Part of a small language model's weights.
Architecture: rotary positions, biases.
MLP neurons of a small language model. Each row is named by its layer, matrix (gate and up: input weights) and neuron, and shows model dimensions 32-159. Each number is 50 + 12 x the weight over its row's rms, rounded and kept within 0 to 99. A neuron's up and down rows have the sign that makes its largest values positive.
Before each neuron's rows, "fires in" lists the words (lower case) most often at its 100 highest values on Wikipedia text that the model never trained on; "fires after" lists the tokens most often just before its 100 highest values on Wikipedia text that the model never trained on. A number after a token or word is its count.

fires in: "s" 62, "sometimes" 6, "associated" 5
fires after: "'" 58, " as" 27, "time" 7
L5.gate70:45 66 42 60 44 56 38 56 44 32 54 54 43 47 56 48 51 31 47 60 52 42 70 50 71 29 40 29 48 49 45 45 43 31 56 46 54 36 29 24 41 72 47 53 41 29 42 43 72 45 42 63 42 65 47 39 46 59 61 51 38 47 51 74 68 37 42 06 58 51 46 34 40 68 49 42 55 54 48 74 45 49 46 47 41 53 57 18 40 62 58 29 51 47 70 55 44 59 55 42 60 53 45 66 46 55 48 36 25 52 49 41 41 47 55 43 58 36 74 63 31 61 58 54 35 52 52 42
L5.up70:40 45 65 71 55 52 41 44 40 44 54 39 57 49 52 47 51 55 62 44 38 58 46 73 53 56 66 55 55 44 73 46 59 65 60 58 56 64 50 64 39 47 27 49 45 45 52 48 39 55 35 47 40 52 55 46 70 57 53 31 60 48 55 45 67 45 44 60 63 38 55 32 25 58 41 38 65 56 57 53 46 50 70 53 40 33 34 71 59 70 59 30 74 54 57 63 62 47 64 45 70 43 48 61 49 23 67 59 50 40 54 26 41 31 54 34 59 42 65 54 68 62 46 41 50 25 40 66

fires in: "and" 100
fires after: "," 34, "\"" 14, ")" 13
L5.gate565:44 59 54 57 55 27 38 46 64 24 54 56 55 38 44 64 56 60 63 22 61 53 47 43 44 51 61 63 65 53 53 68 44 54 38 53 51 53 63 73 55 53 41 26 44 67 27 38 44 32 24 29 42 46 55 39 50 64 49 53 51 30 48 54 59 58 70 47 54 42 60 31 34 30 68 17 55 22 53 50 53 54 43 63 43 64 55 49 55 68 48 31 44 64 62 66 51 57 66 48 48 44 41 43 63 73 29 56 82 51 40 47 37 48 40 43 39 43 59 47 51 55 58 30 64 33 44 50
L5.up565:46 58 37 48 55 57 28 59 50 44 62 76 53 56 26 54 42 56 52 59 70 44 62 50 28 59 41 29 48 58 61 56 42 44 54 53 65 51 42 51 42 36 36 60 65 32 69 74 57 31 63 41 54 57 64 56 34 38 25 54 63 34 45 50 63 52 50 47 41 43 38 44 53 37 52 45 48 45 70 72 48 56 37 46 52 53 47 47 58 41 59 58 46 59 31 42 31 60 35 57 39 68 73 36 60 55 80 44 47 61 34 60 51 61 47 41 53 27 47 34 64 60 47 45 26 63 47 44

fires in: "s" 94
fires after: "'" 91
L6.gate609:46 57 38 36 45 61 31 46 65 22 80 38 40 43 40 62 37 39 70 47 60 45 56 44 55 56 60 50 41 31 47 46 41 63 35 60 58 36 52 51 29 46 63 49 50 63 40 35 33 41 74 71 50 55 54 65 76 64 51 49 36 37 56 55 47 50 55 48 66 43 81 42 50 48 52 39 73 74 51 49 54 36 45 65 40 38 42 46 42 61 38 66 50 34 66 58 51 63 51 34 56 58 53 53 55 40 72 31 35 71 50 38 52 38 59 42 54 16 47 56 53 37 50 48 43 58 41 49
L6.up609:74 56 53 66 51 76 58 46 44 57 57 48 40 67 55 51 55 68 37 33 31 51 42 53 50 55 38 34 49 43 63 62 48 54 30 69 38 84 54 40 66 53 58 54 60 40 40 54 37 46 52 42 40 77 46 40 55 44 40 59 44 66 45 27 49 62 56 60 59 48 58 41 55 41 52 37 46 41 59 51 31 41 68 26 59 40 30 38 42 49 37 66 54 57 42 51 41 27 42 56 65 48 45 53 43 31 36 43 43 67 52 45 41 45 61 57 53 61 72 58 65 48 40 41 43 35 39 16

fires in: "s" 29, "these" 10, "any" 9, "members" 8, "whose" 5, "their" 5
fires after: "'" 28, " The" 14, " an" 12, " member" 8, " who" 5, " student" 4
L5.gate110:61 56 39 55 26 22 52 43 72 40 54 40 71 31 66 76 64 56 61 42 54 49 57 52 72 21 53 41 53 59 40 58 47 48 58 56 51 54 62 54 31 44 53 53 50 40 48 31 54 46 40 66 42 51 33 42 66 44 43 77 73 34 44 62 30 53 56 52 36 44 62 45 63 31 48 39 57 70 51 55 54 41 56 56 67 55 43 68 72 54 45 44 64 58 25 43 37 54 41 59 48 56 58 65 64 50 74 41 37 54 60 44 62 51 35 37 58 22 55 71 41 51 64 50 48 50 46 44
L5.up110:24 55 49 38 53 56 48 58 42 46 42 40 41 52 75 55 65 50 44 41 46 51 44 45 46 51 52 39 53 44 44 80 46 66 64 56 57 56 40 47 51 64 63 43 24 69 71 49 58 53 54 67 63 37 43 37 62 63 59 55 53 55 64 64 35 34 45 57 34 51 43 35 61 84 63 23 60 43 61 59 61 51 53 53 67 48 60 58 35 56 37 64 56 51 37 60 53 61 58 46 57 41 37 34 60 53 63 27 43 33 41 40 32 45 57 56 59 44 53 59 65 45 60 50 39 62 52 46

fires in: "and" 52, "he" 13, "she" 7
fires after: "." 29, "," 19, " Ka" 4, "e" 4
L8.gate559:53 41 28 58 43 50 48 66 54 37 50 49 64 53 49 63 62 49 52 46 39 24 53 62 39 54 64 19 19 57 40 47 40 40 63 62 32 64 56 63 45 39 41 44 45 53 55 61 60 36 64 58 61 29 61 43 47 58 46 54 48 62 56 53 62 50 41 31 52 49 56 32 28 66 51 49 39 43 45 49 28 41 45 44 54 47 61 52 49 60 44 46 70 49 48 55 54 52 74 56 70 81 40 37 31 53 40 24 41 48 51 35 46 64 48 51 66 20 49 69 52 66 41 45 45 21 39 62
L8.up559:36 33 39 47 55 43 36 64 38 46 67 49 45 44 25 45 43 64 40 51 23 48 63 32 39 38 33 46 64 56 49 61 67 37 48 53 35 48 45 61 68 60 49 48 35 52 18 51 50 61 48 46 45 65 71 64 63 39 31 42 51 53 59 59 57 70 33 35 66 30 29 51 40 50 56 22 53 47 60 40 39 49 48 59 59 43 30 56 62 61 52 54 57 40 53 52 58 52 48 56 56 36 44 59 66 57 30 32 62 28 43 71 29 31 50 37 48 49 42 43 41 46 50 52 37 48 34 44

fires in: "he" 46, "s" 41
fires after: "'" 42, "," 14, " that" 9, "H" 7, " and" 5, " where" 4
L5.gate540:42 56 50 36 45 53 39 49 63 37 58 45 41 30 52 57 42 54 54 39 56 53 58 55 50 34 53 40 49 40 42 37 25 52 53 46 68 39 69 43 50 53 48 57 50 14 20 61 59 42 45 81 58 71 47 37 57 65 54 56 62 46 54 52 45 59 49 42 58 40 59 46 50 35 48 47 64 73 42 64 57 33 52 56 75 25 49 70 52 50 41 43 32 39 50 55 45 44 53 59 72 36 50 50 57 57 56 56 24 60 22 43 35 53 45 28 66 51 57 66 34 54 69 26 55 47 59 58
L5.up540:46 56 55 78 61 62 66 53 53 52 63 38 74 51 38 48 46 59 49 30 43 43 36 48 46 49 56 48 45 53 57 41 53 43 57 60 48 70 65 29 50 52 49 81 34 52 49 58 48 46 42 54 52 45 55 53 62 67 42 62 50 78 54 33 71 55 50 47 50 50 72 63 59 57 46 39 35 43 67 56 63 42 60 35 58 37 40 48 50 67 58 31 43 69 66 51 57 26 44 41 61 63 44 47 44 32 50 41 48 83 59 37 31 46 59 75 63 52 42 80 44 51 34 33 31 40 29 43

fires in: "january" 22, "october" 12, "september" 10, "december" 9, "april" 9
fires after: " on" 27, ":" 14, " |" 13, " On" 10, "On" 6, "|" 4
L9.gate415:64 54 56 61 53 41 63 31 34 44 54 42 48 63 77 75 40 54 73 34 56 59 60 78 77 66 22 25 56 49 47 63 54 33 29 40 61 45 68 44 54 51 67 48 50 54 47 69 41 30 36 46 63 56 46 28 36 38 42 43 55 54 38 50 44 42 68 35 56 62 47 66 62 34 56 66 44 50 37 76 58 30 33 51 30 48 64 60 49 46 37 47 51 73 55 29 42 40 44 64 49 52 47 39 53 52 45 35 60 35 52 48 69 73 52 54 52 56 56 39 53 54 70 43 45 46 54 42
L9.up415:40 39 37 45 30 79 62 38 46 44 41 59 37 36 67 47 52 42 50 24 60 43 52 36 57 74 32 57 57 39 47 42 46 43 51 62 60 75 52 32 57 42 52 51 34 56 48 53 51 43 48 30 29 45 65 56 63 50 47 43 22 50 39 32 62 41 46 50 58 44 30 51 48 51 53 51 45 58 65 48 65 46 42 52 51 27 41 60 59 40 37 46 52 35 61 31 57 38 49 58 53 50 67 55 56 44 52 50 29 63 59 40 41 72 41 56 21 59 54 57 59 52 44 40 60 43 49 68

fires in: "to" 29, "they" 22, "not" 19, "cannot" 7, "we" 6
fires after: " the" 18, " did" 12, "ed" 12, "n" 6, "es" 5
L9.gate34:29 40 53 63 43 55 48 52 60 51 44 48 64 54 48 54 44 69 38 36 58 39 40 74 66 28 74 45 41 25 51 54 72 43 60 43 29 36 57 62 45 44 37 25 51 47 63 51 73 66 54 69 52 45 54 48 51 55 36 55 47 88 43 47 35 47 59 32 38 40 39 42 60 38 44 38 56 65 74 53 48 56 31 50 46 57 58 40 58 47 43 34 52 54 53 55 65 56 62 67 59 65 62 76 41 54 54 51 51 68 39 52 35 32 66 49 56 56 62 66 56 45 51 67 83 44 32 76
L9.up34:24 40 54 32 33 47 41 46 48 36 57 47 51 24 40 50 57 60 49 59 79 42 47 32 41 55 54 46 45 39 69 42 62 46 77 46 57 54 68 51 52 63 26 70 43 45 44 57 78 36 56 48 59 47 61 48 66 48 33 36 50 63 45 57 39 43 59 32 76 67 47 44 54 65 29 66 64 26 70 34 74 51 50 54 43 59 47 47 31 51 57 56 56 42 63 56 32 62 45 25 42 64 41 44 58 48 45 64 42 40 25 45 64 46 59 36 61 44 52 50 49 47 40 44 57 60 47 36

fires in: "institute" 14, "title" 11, "addition" 9, "initial" 8, "constitution" 8, "form" 7
fires after: "st" 37, " T" 17, " in" 16, " In" 4, "t" 4
L3.gate187:53 61 59 37 35 35 49 50 32 51 50 42 51 59 54 52 39 60 49 49 42 33 61 70 20 45 45 45 75 55 42 32 45 37 52 43 44 36 53 66 43 57 51 68 56 41 51 33 58 24 50 37 48 28 45 77 38 25 66 41 50 55 32 56 52 50 68 51 53 57 49 46 52 30 62 62 49 57 48 62 39 47 50 69 57 53 50 60 49 41 56 56 53 42 41 55 33 57 90 35 46 56 51 41 42 44 46 42 60 37 63 47 41 50 51 49 16 36 58 67 64 42 69 58 51 71 49 62
L3.up187:66 58 44 56 70 50 60 57 55 60 57 55 35 40 42 43 47 39 48 58 75 37 46 40 51 70 57 59 48 21 54 51 63 50 44 62 64 52 32 50 25 67 54 63 60 53 42 51 46 35 33 14 60 55 40 46 41 48 42 32 46 61 43 47 53 54 38 51 75 41 43 18 54 58 44 40 60 42 36 59 45 58 52 53 46 52 41 53 78 58 55 48 44 56 46 64 64 67 51 33 57 44 61 39 62 52 57 64 50 36 40 30 64 56 58 48 61 51 49 33 52 63 48 38 47 24 38 51

fires in: "it" 39, "he" 39
fires after: "," 19, "." 16, " that" 11, "I" 7, "ough" 4
L8.gate160:34 49 52 49 58 55 49 53 69 51 42 43 58 54 52 55 32 65 38 36 42 36 59 60 42 66 50 24 30 67 69 60 55 41 43 46 39 47 29 59 42 76 36 41 48 25 47 53 30 39 68 55 55 38 58 67 52 67 64 29 34 36 44 66 41 46 72 50 59 53 50 47 52 56 51 50 64 31 73 37 67 49 44 55 67 61 64 39 72 52 39 42 60 69 33 67 51 34 58 46 47 64 64 39 35 47 55 37 41 45 45 51 48 62 54 54 41 44 25 44 39 48 53 30 44 48 48 48
L8.up160:36 45 48 41 62 45 44 66 60 49 46 37 61 39 27 41 67 73 29 58 26 46 66 67 51 36 54 57 27 28 43 68 54 43 57 49 60 64 58 46 52 53 40 72 49 45 45 39 37 61 56 51 32 59 69 55 44 62 53 43 58 53 37 87 53 57 56 60 57 70 46 51 47 57 44 33 51 54 51 46 38 39 42 48 52 62 54 62 47 77 39 85 69 63 39 80 55 50 69 41 57 36 62 58 51 39 34 38 39 61 31 51 40 41 61 51 65 52 52 43 37 51 61 30 46 58 71 54

fires in: "he" 74, "concept" 4
fires after: "," 35, " where" 10, "." 5, " con" 5, " as" 4
L3.gate24:44 38 71 41 77 40 66 57 47 68 24 36 38 43 35 45 49 26 49 31 44 50 63 45 46 64 60 38 47 48 47 59 22 33 58 48 73 55 52 60 67 33 45 52 53 43 59 43 40 42 47 54 29 22 66 53 68 53 68 64 39 53 50 50 52 38 72 51 55 51 41 42 40 53 48 45 67 48 61 30 51 55 59 61 61 39 56 36 47 55 28 37 35 46 62 74 52 45 55 38 52 17 55 48 54 40 28 48 30 50 35 45 45 41 43 39 34 38 51 70 66 53 39 60 68 43 40 48
L3.up24:80 68 40 34 34 68 37 71 63 40 61 34 46 68 27 25 58 58 56 61 52 42 21 43 54 43 58 41 50 50 51 47 56 55 62 58 33 42 51 42 73 51 42 59 63 36 53 49 31 51 38 29 36 52 58 40 42 58 54 58 56 69 56 38 59 47 51 25 54 50 53 61 59 55 42 45 41 42 40 32 29 43 40 48 52 23 71 70 60 61 40 54 62 45 67 49 48 41 60 66 41 56 47 57 54 56 39 40 49 49 37 64 64 39 54 34 30 29 65 61 38 50 45 59 59 38 49 54

fires in: "microbiologist" 13, "a" 13, "bacteriologist" 11, "journalist" 7, "economist" 4, "cultural" 4
fires after: "log" 29, "," 16, "n" 12, "om" 7, " music" 6, "ur" 6
L5.gate13:66 45 67 63 56 59 29 69 65 49 45 54 49 33 58 43 56 57 50 15 53 58 55 48 41 59 44 63 46 55 65 55 56 40 49 63 72 57 69 62 44 60 54 61 43 51 55 46 65 56 73 60 30 36 63 60 40 66 48 65 69 30 47 47 50 41 63 55 40 32 28 42 61 40 57 62 52 37 47 59 72 60 66 52 44 35 67 38 30 56 38 67 43 41 56 62 47 57 48 57 64 39 65 38 51 57 53 35 32 38 79 58 43 65 53 38 78 39 37 46 44 51 56 60 50 67 52 58
L5.up13:48 40 49 31 26 53 35 51 40 35 61 27 54 44 57 38 44 56 44 50 45 43 38 49 31 46 29 23 45 27 84 53 53 59 41 44 58 56 44 37 54 34 53 53 48 29 59 51 35 51 50 54 42 39 53 47 55 33 37 57 50 52 61 35 80 46 44 54 37 61 42 49 63 41 59 63 52 62 44 44 35 55 60 49 53 44 64 53 51 58 32 68 42 59 75 50 64 48 64 41 66 76 54 56 48 58 60 29 50 52 61 81 49 40 72 50 28 28 46 44 62 68 63 53 43 63 40 52

fires in: "s" 72, "1950s" 7
fires after: "'" 68, "50" 7
L6.gate527:73 51 53 60 47 58 32 45 53 37 54 48 31 54 35 69 39 37 36 52 39 47 37 46 67 35 30 26 63 19 43 44 54 46 45 41 52 42 51 81 44 45 43 48 30 39 57 40 50 27 55 61 55 55 47 44 47 52 66 49 52 25 26 42 40 52 46 41 53 52 38 46 50 57 60 25 60 43 34 66 47 56 41 41 55 42 42 25 75 54 41 62 57 46 41 57 69 62 54 52 50 42 61 52 53 42 51 47 38 32 65 26 58 75 54 77 45 33 49 58 43 52 68 49 62 58 42 30
L6.up527:40 55 51 59 33 45 50 44 39 71 50 40 56 41 44 62 49 47 61 42 40 56 54 61 42 55 70 69 47 59 69 72 48 55 72 55 70 65 63 31 69 39 52 44 60 60 60 35 51 63 37 77 46 35 54 62 57 53 30 63 41 52 30 54 58 51 38 44 73 55 68 44 26 61 46 43 59 50 32 34 44 73 50 60 53 54 31 61 40 41 56 62 55 39 61 52 39 35 64 40 64 55 44 58 51 56 52 46 53 37 27 54 53 46 54 53 46 45 39 57 69 56 35 42 70 42 42 54

fires in: "they" 73, "any" 8, "club" 7
fires after: " the" 57, " The" 26, " an" 12
L3.gate614:73 41 57 49 37 31 26 50 70 47 43 61 40 24 35 49 53 47 47 32 59 49 61 33 53 55 59 40 50 32 65 56 51 57 53 62 49 48 52 58 59 52 55 51 58 30 52 59 52 34 63 49 36 49 50 49 48 56 59 62 20 42 34 63 41 35 66 54 59 55 59 33 49 48 34 54 55 57 62 37 45 67 39 64 39 24 53 34 39 60 68 43 42 48 45 77 31 69 54 57 53 39 67 62 31 63 57 48 30 33 37 32 36 39 42 87 41 30 53 68 59 38 62 51 36 45 32 51
L3.up614:44 42 56 54 35 52 56 67 44 35 57 35 57 49 53 42 75 53 31 45 44 41 39 36 40 46 70 52 32 29 51 62 55 37 42 43 31 41 61 29 40 52 53 43 56 46 44 39 50 58 68 62 63 71 63 56 41 58 45 61 62 51 57 59 57 46 58 43 42 43 45 54 56 29 38 67 63 58 52 45 44 54 44 24 57 60 55 56 49 31 59 55 34 64 40 41 28 38 57 45 44 53 56 69 59 36 42 67 48 62 50 56 55 57 50 34 33 45 42 89 85 42 51 89 40 54 46 37

fires in: "january" 10, "film" 9, "october" 8, "september" 8, "april" 8, "final" 7
fires after: " |" 13, " on" 13, "|" 12, " the" 11, " On" 10, ":" 9
L8.gate523:31 52 54 61 35 54 51 38 44 65 62 59 48 46 48 60 44 29 37 38 41 44 60 35 51 44 55 57 60 61 46 49 65 43 55 61 66 46 57 46 57 59 52 66 55 75 62 61 48 56 56 66 47 48 56 47 54 53 48 78 20 42 26 55 43 54 52 39 54 65 45 46 72 48 45 64 42 67 53 37 70 47 57 58 52 42 58 45 66 73 62 40 58 35 74 57 37 46 32 67 39 40 40 33 43 60 42 60 54 32 31 21 56 37 40 61 58 44 73 41 51 18 47 30 41 58 54 70
L8.up523:55 62 47 58 35 59 48 23 45 37 64 60 45 79 46 50 43 35 52 53 24 58 45 35 57 84 42 39 50 37 49 64 36 39 42 66 56 33 48 64 51 61 59 50 34 63 46 75 26 61 39 47 54 53 58 28 44 58 50 52 60 45 45 55 57 51 55 47 39 43 58 37 65 19 33 39 62 49 49 53 49 32 35 54 59 58 46 37 46 44 61 37 48 39 51 32 51 50 61 52 39 54 48 67 70 43 67 15 34 50 66 53 42 76 67 50 35 45 50 55 59 33 59 53 62 39 31 37

fires in: "the" 97
fires after: " in" 76, " In" 8, " to" 4
L5.gate344:54 44 31 46 77 49 58 43 49 54 55 51 61 38 64 39 41 75 62 56 48 47 47 45 38 52 46 40 41 58 56 41 43 41 54 45 44 57 61 34 45 50 61 40 63 41 60 36 53 30 82 54 47 39 39 53 64 50 42 82 49 54 66 35 30 48 46 65 41 31 38 52 61 35 56 64 42 45 48 41 27 47 20 64 56 69 74 35 73 54 53 49 33 49 59 38 41 50 48 73 55 86 48 57 48 51 42 41 46 28 47 48 63 30 31 40 47 44 41 49 46 62 44 43 53 39 45 64
L5.up344:58 41 60 46 73 51 61 32 42 54 48 51 70 37 44 59 58 48 52 57 54 46 59 67 66 38 60 56 57 39 37 60 51 65 58 59 46 56 42 45 84 60 41 52 49 58 52 69 38 32 34 57 47 46 57 60 33 57 55 41 21 60 51 41 61 52 52 57 48 34 47 49 60 56 71 53 49 84 38 61 32 56 47 80 12 67 46 18 36 60 54 44 57 47 57 56 41 71 47 47 68 42 53 31 53 46 43 47 61 38 51 52 35 56 42 41 34 45 58 43 52 59 62 42 31 56 50 71